Weights of a small GPT-style language model, trained from scratch on English Wikipedia: 246M tokens.
MLP neurons of a small language model. Each row is named by its layer, matrix (gate and up: input weights) and neuron, and shows model dimensions 80-207. Each number is 50 + 15 x the weight over its row's rms, rounded and kept within 0 to 99. A neuron's up and down rows have the sign that makes its largest values positive.
Before each neuron's rows, "fires on" lists the tokens most often at its 100 highest values on Wikipedia text that the model never trained on.

fires on: "ed", "it", "le", "en", "ent"
L6.gate130:64 62 36 36 82 53 63 41 53 51 70 30 67 37 65 72 56 32 75 33 78 55 76 39 30 45 45 67 57 34 50 47 58 49 59 45 55 65 85 86 48 61 73 51 52 44 54 62 53 46 58 56 33 42 73 30 33 41 54 72 36 63 56 74 45 52 35 34 34 27 40 60 41 56 55 24 45 52 50 46 60 29 40 26 48 69 46 61 19 47 54 48 54 73 47 65 51 49 34 50 77 51 53 40 17 31 73 40 51 38 68 59 46 35 48 62 33 48 56 37 74 59 69 57 66 48 53 45
L6.up130:47 63 36 20 56 74 40 52 24 27 73 56 68 63 44 47 66 39 47 39 48 74 57 46 57 35 42 34 67 70 56 64 60 68 66 39 54 50 60 57 58 68 71 51 28 57 49 63 37 39 53 52 34 38 47 67 85 78 42 29 54 27 43 44 41 88 57 48 61 47 62 41 24 66 50 41 40 38 67 58 59 44 46 53 40 66 43 51 46 69 44 39 48 62 49 62 53 49 33 77 34 62 64 52 49 37 53 58 42 69 57 43 43 32 34 54 46 64 51 54 62 65 57 50 79 55 61 69

fires on: "\n", " (", "96", "1"
L2.gate170:33 70 53 44 48 47 62 49 63 49 55 48 45 63 50 38 63 59 16 54 55 60 70 49 14 34 54 62 44 56 40 43 70 00 65 62 64 39 45 35 65 41 29 68 81 46 55 68 49 00 49 73 40 49 54 74 56 43 57 68 38 42 38 52 65 16 59 65 52 36 32 47 74 64 58 57 75 61 29 60 27 51 74 38 52 60 41 60 28 31 47 44 62 45 71 39 34 49 64 54 59 59 39 69 52 35 46 47 70 48 61 40 52 54 45 47 53 43 24 34 52 68 69 55 66 50 55 38
L2.up170:39 64 66 54 44 36 87 43 57 64 28 65 69 31 48 67 29 71 38 49 43 77 87 48 54 42 34 42 59 56 61 67 34 31 29 49 44 40 56 66 67 43 54 29 50 56 78 40 33 43 27 59 68 71 54 55 64 22 40 34 47 58 43 29 50 70 42 50 42 67 05 64 43 39 51 45 52 48 75 38 40 25 56 53 22 37 43 61 60 57 50 58 73 65 55 59 35 72 48 48 48 34 57 46 61 84 36 58 47 37 31 58 26 74 48 71 07 38 41 45 66 62 72 52 72 27 37 38

fires on: "et", "ir", "ac", "e", " League"
L6.gate308:52 41 43 33 57 52 35 51 50 48 49 35 61 70 74 80 20 50 40 39 50 39 36 73 68 26 28 46 51 53 47 49 59 62 55 52 72 21 54 67 37 70 75 38 41 49 51 41 58 47 29 41 47 30 69 59 46 30 81 63 38 22 52 51 61 68 49 42 37 38 54 66 27 68 69 36 41 50 69 52 41 47 31 51 40 39 42 78 56 42 52 21 66 40 23 49 35 56 48 58 35 53 32 41 29 29 38 49 50 39 55 57 29 41 53 50 61 62 44 69 70 36 27 30 54 32 22 58
L6.up308:67 40 35 25 48 42 24 44 44 45 60 49 50 38 61 38 60 35 41 48 35 48 67 36 44 45 30 34 35 42 64 34 18 52 44 62 60 54 38 16 26 53 51 29 54 32 71 33 50 60 65 57 47 31 43 65 60 18 70 71 53 57 54 54 48 69 27 44 40 56 40 35 48 37 61 66 57 66 51 78 66 50 56 40 48 53 30 73 52 48 60 48 70 65 51 55 61 62 94 41 38 52 33 41 34 39 38 35 58 75 53 36 40 57 60 53 58 60 61 37 43 38 63 76 71 44 46 25

fires on: " ", " h", " o"
L3.gate137:57 39 68 69 47 45 59 53 75 42 51 22 60 60 40 55 31 49 37 47 67 58 45 49 18 38 44 43 70 32 45 41 41 44 47 61 60 35 62 46 71 57 47 66 37 39 43 45 65 17 43 57 70 58 29 36 49 46 53 46 26 47 25 40 45 52 61 68 71 51 53 46 44 38 33 33 54 68 55 59 36 40 57 76 66 54 23 27 51 51 52 70 43 29 29 64 52 59 47 46 68 65 54 38 54 53 29 35 53 52 93 95 80 57 29 37 54 82 45 28 53 65 53 34 49 77 23 51
L3.up137:58 60 51 62 32 53 31 24 76 41 52 41 47 54 25 64 47 60 43 46 63 35 37 60 26 43 45 35 58 36 52 38 30 42 52 58 37 64 49 44 63 61 49 63 51 30 57 40 49 33 66 49 75 64 69 41 69 50 54 50 40 35 32 73 43 37 38 65 65 46 32 45 46 36 18 13 64 47 59 66 55 53 28 63 77 58 41 46 54 65 32 83 65 34 50 40 47 65 49 47 43 33 58 48 40 50 44 32 47 47 75 74 57 66 27 62 41 99 54 64 41 35 36 24 52 62 41 57

fires on: "s", "th", " two", "ial", "se", " three"
L2.gate105:46 66 61 74 55 37 54 18 47 67 46 91 43 63 51 39 44 16 67 57 52 52 48 69 35 45 65 47 33 36 89 53 51 46 42 38 44 49 61 82 56 26 83 38 44 77 42 56 57 77 26 04 23 49 46 54 23 70 47 55 67 25 51 42 62 46 57 43 39 55 65 55 27 46 71 57 70 53 60 46 32 53 42 48 49 58 44 47 44 73 30 48 44 56 38 23 74 44 39 63 49 35 49 27 33 36 63 60 65 51 48 66 92 57 49 60 36 72 67 42 38 51 75 52 39 53 77 34
L2.up105:34 28 53 47 50 23 36 50 50 41 58 59 32 64 65 58 54 41 54 44 32 47 47 59 33 48 67 53 70 48 56 53 71 29 51 42 27 37 69 48 54 47 32 53 70 47 35 88 64 52 48 54 44 24 56 51 46 54 68 56 51 26 54 41 65 50 46 46 60 58 68 40 37 55 67 58 55 14 58 41 25 55 50 87 48 52 28 44 46 59 21 45 70 55 41 56 35 39 65 59 50 35 82 57 40 28 41 62 52 61 47 59 55 35 28 57 57 48 53 24 65 37 88 28 46 51 36 40

fires on: ".", "ren"
L3.gate170:50 60 51 62 51 50 25 67 32 56 21 53 42 47 61 21 55 56 46 49 43 71 10 68 38 68 41 51 61 55 62 44 38 30 46 27 50 52 52 42 63 54 35 51 59 51 68 56 19 31 23 63 45 49 42 45 50 65 56 53 65 45 66 54 33 74 30 37 34 63 44 59 67 29 70 40 42 36 28 55 67 15 55 45 50 33 55 28 63 52 63 55 56 47 72 19 20 51 49 47 28 62 44 63 70 49 66 54 49 58 58 28 31 40 78 32 35 51 67 23 47 64 63 62 53 43 54 46
L3.up170:38 73 30 71 53 24 45 51 28 38 37 51 35 50 51 44 51 57 40 64 44 78 31 58 10 59 29 43 81 35 66 52 70 66 69 31 46 42 50 40 49 50 63 49 32 12 76 39 56 36 59 44 55 24 29 19 69 53 51 44 57 40 46 37 37 56 47 45 53 60 25 41 57 32 58 58 54 58 72 59 68 51 49 50 33 84 34 24 50 36 65 47 48 66 73 48 28 69 55 46 23 53 50 40 39 57 47 11 40 62 16 63 39 25 66 28 28 57 52 37 56 37 59 60 56 54 79 40

fires on: "13", " –", "–", "\"", "["
L2.gate273:55 42 59 50 37 95 49 74 36 55 45 62 73 40 55 26 33 55 46 58 38 53 37 48 62 40 63 84 60 27 31 50 47 52 59 33 47 40 43 49 28 71 52 43 52 24 22 41 56 49 54 82 55 64 29 52 53 50 65 38 57 41 54 87 45 26 70 30 70 66 68 75 54 77 57 65 60 69 30 32 57 17 46 77 48 51 47 64 65 48 36 42 68 75 71 45 46 48 83 48 54 30 61 42 56 49 81 11 35 36 40 45 43 63 30 50 57 38 29 43 28 66 53 19 52 38 60 38
L2.up273:36 39 40 39 41 58 30 87 65 50 45 81 62 54 40 39 43 55 54 59 42 62 57 46 66 48 62 73 43 43 91 57 84 64 65 27 30 58 51 13 32 70 66 42 47 37 36 46 83 62 47 53 76 48 53 58 62 57 52 36 74 64 51 65 41 48 66 38 77 49 22 53 53 53 48 83 61 71 52 43 49 39 46 82 41 43 30 32 73 57 58 62 64 61 59 33 83 63 44 52 47 43 71 61 41 74 61 18 48 26 35 23 51 58 25 42 37 59 44 72 51 75 62 25 54 55 56 63

fires on: " M", " "
L2.gate259:43 45 50 35 57 39 41 65 54 38 40 44 52 53 57 57 52 46 36 57 65 60 34 56 51 47 27 36 61 59 40 45 53 60 46 39 49 19 57 57 61 54 47 53 47 56 47 48 47 20 71 40 58 34 33 73 42 66 28 64 18 50 24 55 33 53 39 39 32 79 68 35 66 53 52 63 64 56 56 74 50 43 42 62 39 60 54 40 34 46 57 68 60 20 24 31 89 63 44 57 53 41 21 38 42 47 25 50 60 54 43 63 47 44 58 65 43 34 34 18 42 62 48 39 58 55 57 43
L2.up259:50 67 43 20 59 46 24 68 63 51 45 20 48 53 46 60 60 47 22 58 52 62 40 64 53 47 45 44 69 61 25 59 63 66 61 26 57 27 67 45 50 49 49 65 46 50 68 30 42 17 69 61 53 39 40 47 43 57 30 44 05 50 38 39 45 61 39 53 52 41 72 32 43 54 41 75 81 39 83 49 46 66 42 65 69 52 45 15 61 39 53 63 65 25 32 54 61 70 46 56 63 69 15 52 56 38 50 55 59 59 57 79 55 47 56 59 64 24 31 36 39 67 33 41 76 41 61 21

fires on: ".", "\"", "ength"
L3.gate146:79 27 27 41 55 26 49 58 47 33 79 42 64 55 52 59 38 57 62 51 46 73 39 41 44 64 57 48 52 20 73 69 52 31 34 57 55 61 68 59 47 63 70 55 59 35 42 41 67 55 40 41 48 44 64 36 52 56 70 54 56 38 56 46 61 49 63 53 73 25 63 45 47 45 55 34 40 53 50 54 43 41 53 24 81 23 65 34 66 66 72 00 26 82 57 51 51 38 45 62 49 59 79 58 66 40 96 45 63 26 66 75 45 70 66 43 28 47 55 14 43 51 52 62 65 49 46 19
L3.up146:60 40 08 36 54 36 20 44 50 46 65 72 33 48 52 48 56 48 49 42 53 44 37 27 55 77 40 30 64 51 71 58 61 81 37 48 40 55 54 48 46 60 56 46 73 27 50 54 73 52 44 39 55 32 56 19 48 68 45 27 61 28 59 71 64 69 54 36 58 38 42 37 48 44 24 42 51 48 51 65 57 48 46 29 70 47 46 41 72 62 45 29 41 64 61 45 36 54 58 46 35 61 72 50 62 56 62 25 64 26 61 48 40 74 60 64 43 49 68 39 34 45 38 70 58 36 70 48

fires on: "ar", "e", "on", "ay", "ts"
L6.gate258:52 55 57 67 69 61 55 40 28 55 74 54 42 28 78 55 57 47 62 16 43 45 64 59 32 46 39 44 30 36 46 48 61 42 27 45 70 53 68 58 31 33 46 50 41 85 66 69 66 76 44 54 33 75 84 35 59 31 59 56 38 67 68 32 53 36 55 51 44 41 29 66 51 48 65 51 29 65 49 35 39 61 70 72 50 37 60 48 50 55 71 66 51 61 49 49 26 57 66 66 49 63 55 34 65 49 63 46 47 44 31 60 79 33 48 41 46 43 29 47 29 46 55 63 35 43 63 44
L6.up258:57 72 54 61 70 34 54 58 55 63 60 53 60 54 79 72 34 68 43 50 47 57 39 48 50 58 54 57 35 58 46 63 70 81 44 41 55 51 59 46 51 61 48 60 49 84 49 52 47 41 37 47 40 50 46 52 58 42 65 38 40 23 57 18 59 33 48 66 49 84 49 74 27 48 45 64 37 59 63 33 48 63 67 50 38 47 25 37 79 48 46 59 49 16 32 63 73 64 78 31 39 70 36 59 59 29 20 64 23 56 48 30 48 66 30 42 65 83 32 33 25 34 49 51 54 33 59 46

fires on: " for", "ing", ":", "ial", "y", "ary"
L6.gate166:53 47 49 55 37 44 36 61 51 58 29 50 37 49 59 47 83 54 33 42 48 55 36 63 52 62 41 26 41 53 39 67 29 57 45 54 67 10 51 58 61 52 55 50 57 31 33 48 53 33 79 46 58 59 26 58 46 59 48 69 56 75 54 52 39 70 31 54 49 42 57 68 49 56 57 38 37 51 53 71 60 38 56 66 46 44 49 43 44 78 53 53 37 90 35 50 45 62 42 20 47 41 22 50 55 44 61 48 41 43 58 38 49 61 40 49 63 61 47 39 32 51 54 35 54 50 56 61
L6.up166:72 36 61 64 49 43 72 57 50 67 55 52 65 68 36 47 42 38 68 69 66 62 68 70 24 65 49 48 41 54 71 61 75 78 27 43 89 70 63 45 26 38 53 53 36 52 26 44 85 26 69 68 33 55 45 64 39 71 43 30 45 65 38 57 45 59 55 26 29 54 60 63 49 29 48 62 32 23 61 48 75 27 62 41 52 49 64 49 37 18 66 54 18 49 33 73 55 53 30 32 65 48 53 43 59 56 56 50 47 46 43 58 72 75 57 38 43 61 29 50 51 55 36 57 45 67 63 59

fires on: " |", "1", " =", "age", "\n", "areer"
L3.gate125:35 91 63 67 15 37 73 55 51 46 33 63 31 51 07 26 36 41 31 42 68 60 50 51 18 62 52 48 38 44 65 71 43 37 46 58 50 51 53 22 23 48 64 38 50 64 59 58 46 10 28 48 17 26 23 61 55 56 53 52 46 54 39 71 48 35 69 64 61 48 30 73 45 29 57 61 62 59 52 42 46 46 51 61 50 33 41 43 57 49 53 51 53 44 57 60 42 71 57 61 68 63 30 31 46 40 51 42 47 50 45 49 23 74 62 48 39 31 66 43 65 57 55 41 58 31 41 26
L3.up125:70 55 51 51 32 66 49 74 54 69 45 51 43 53 05 55 39 14 60 47 52 64 26 43 53 62 58 51 62 49 38 59 47 75 33 73 34 47 61 55 74 24 54 24 17 80 66 61 48 74 46 48 16 63 49 44 36 67 46 34 42 40 61 45 30 60 55 83 76 72 31 53 69 18 60 57 72 75 54 65 71 69 34 71 39 56 65 61 60 64 39 57 53 35 47 40 36 56 73 42 73 51 62 62 45 42 18 34 29 27 47 18 71 47 31 68 39 50 29 46 27 68 57 67 55 53 53 61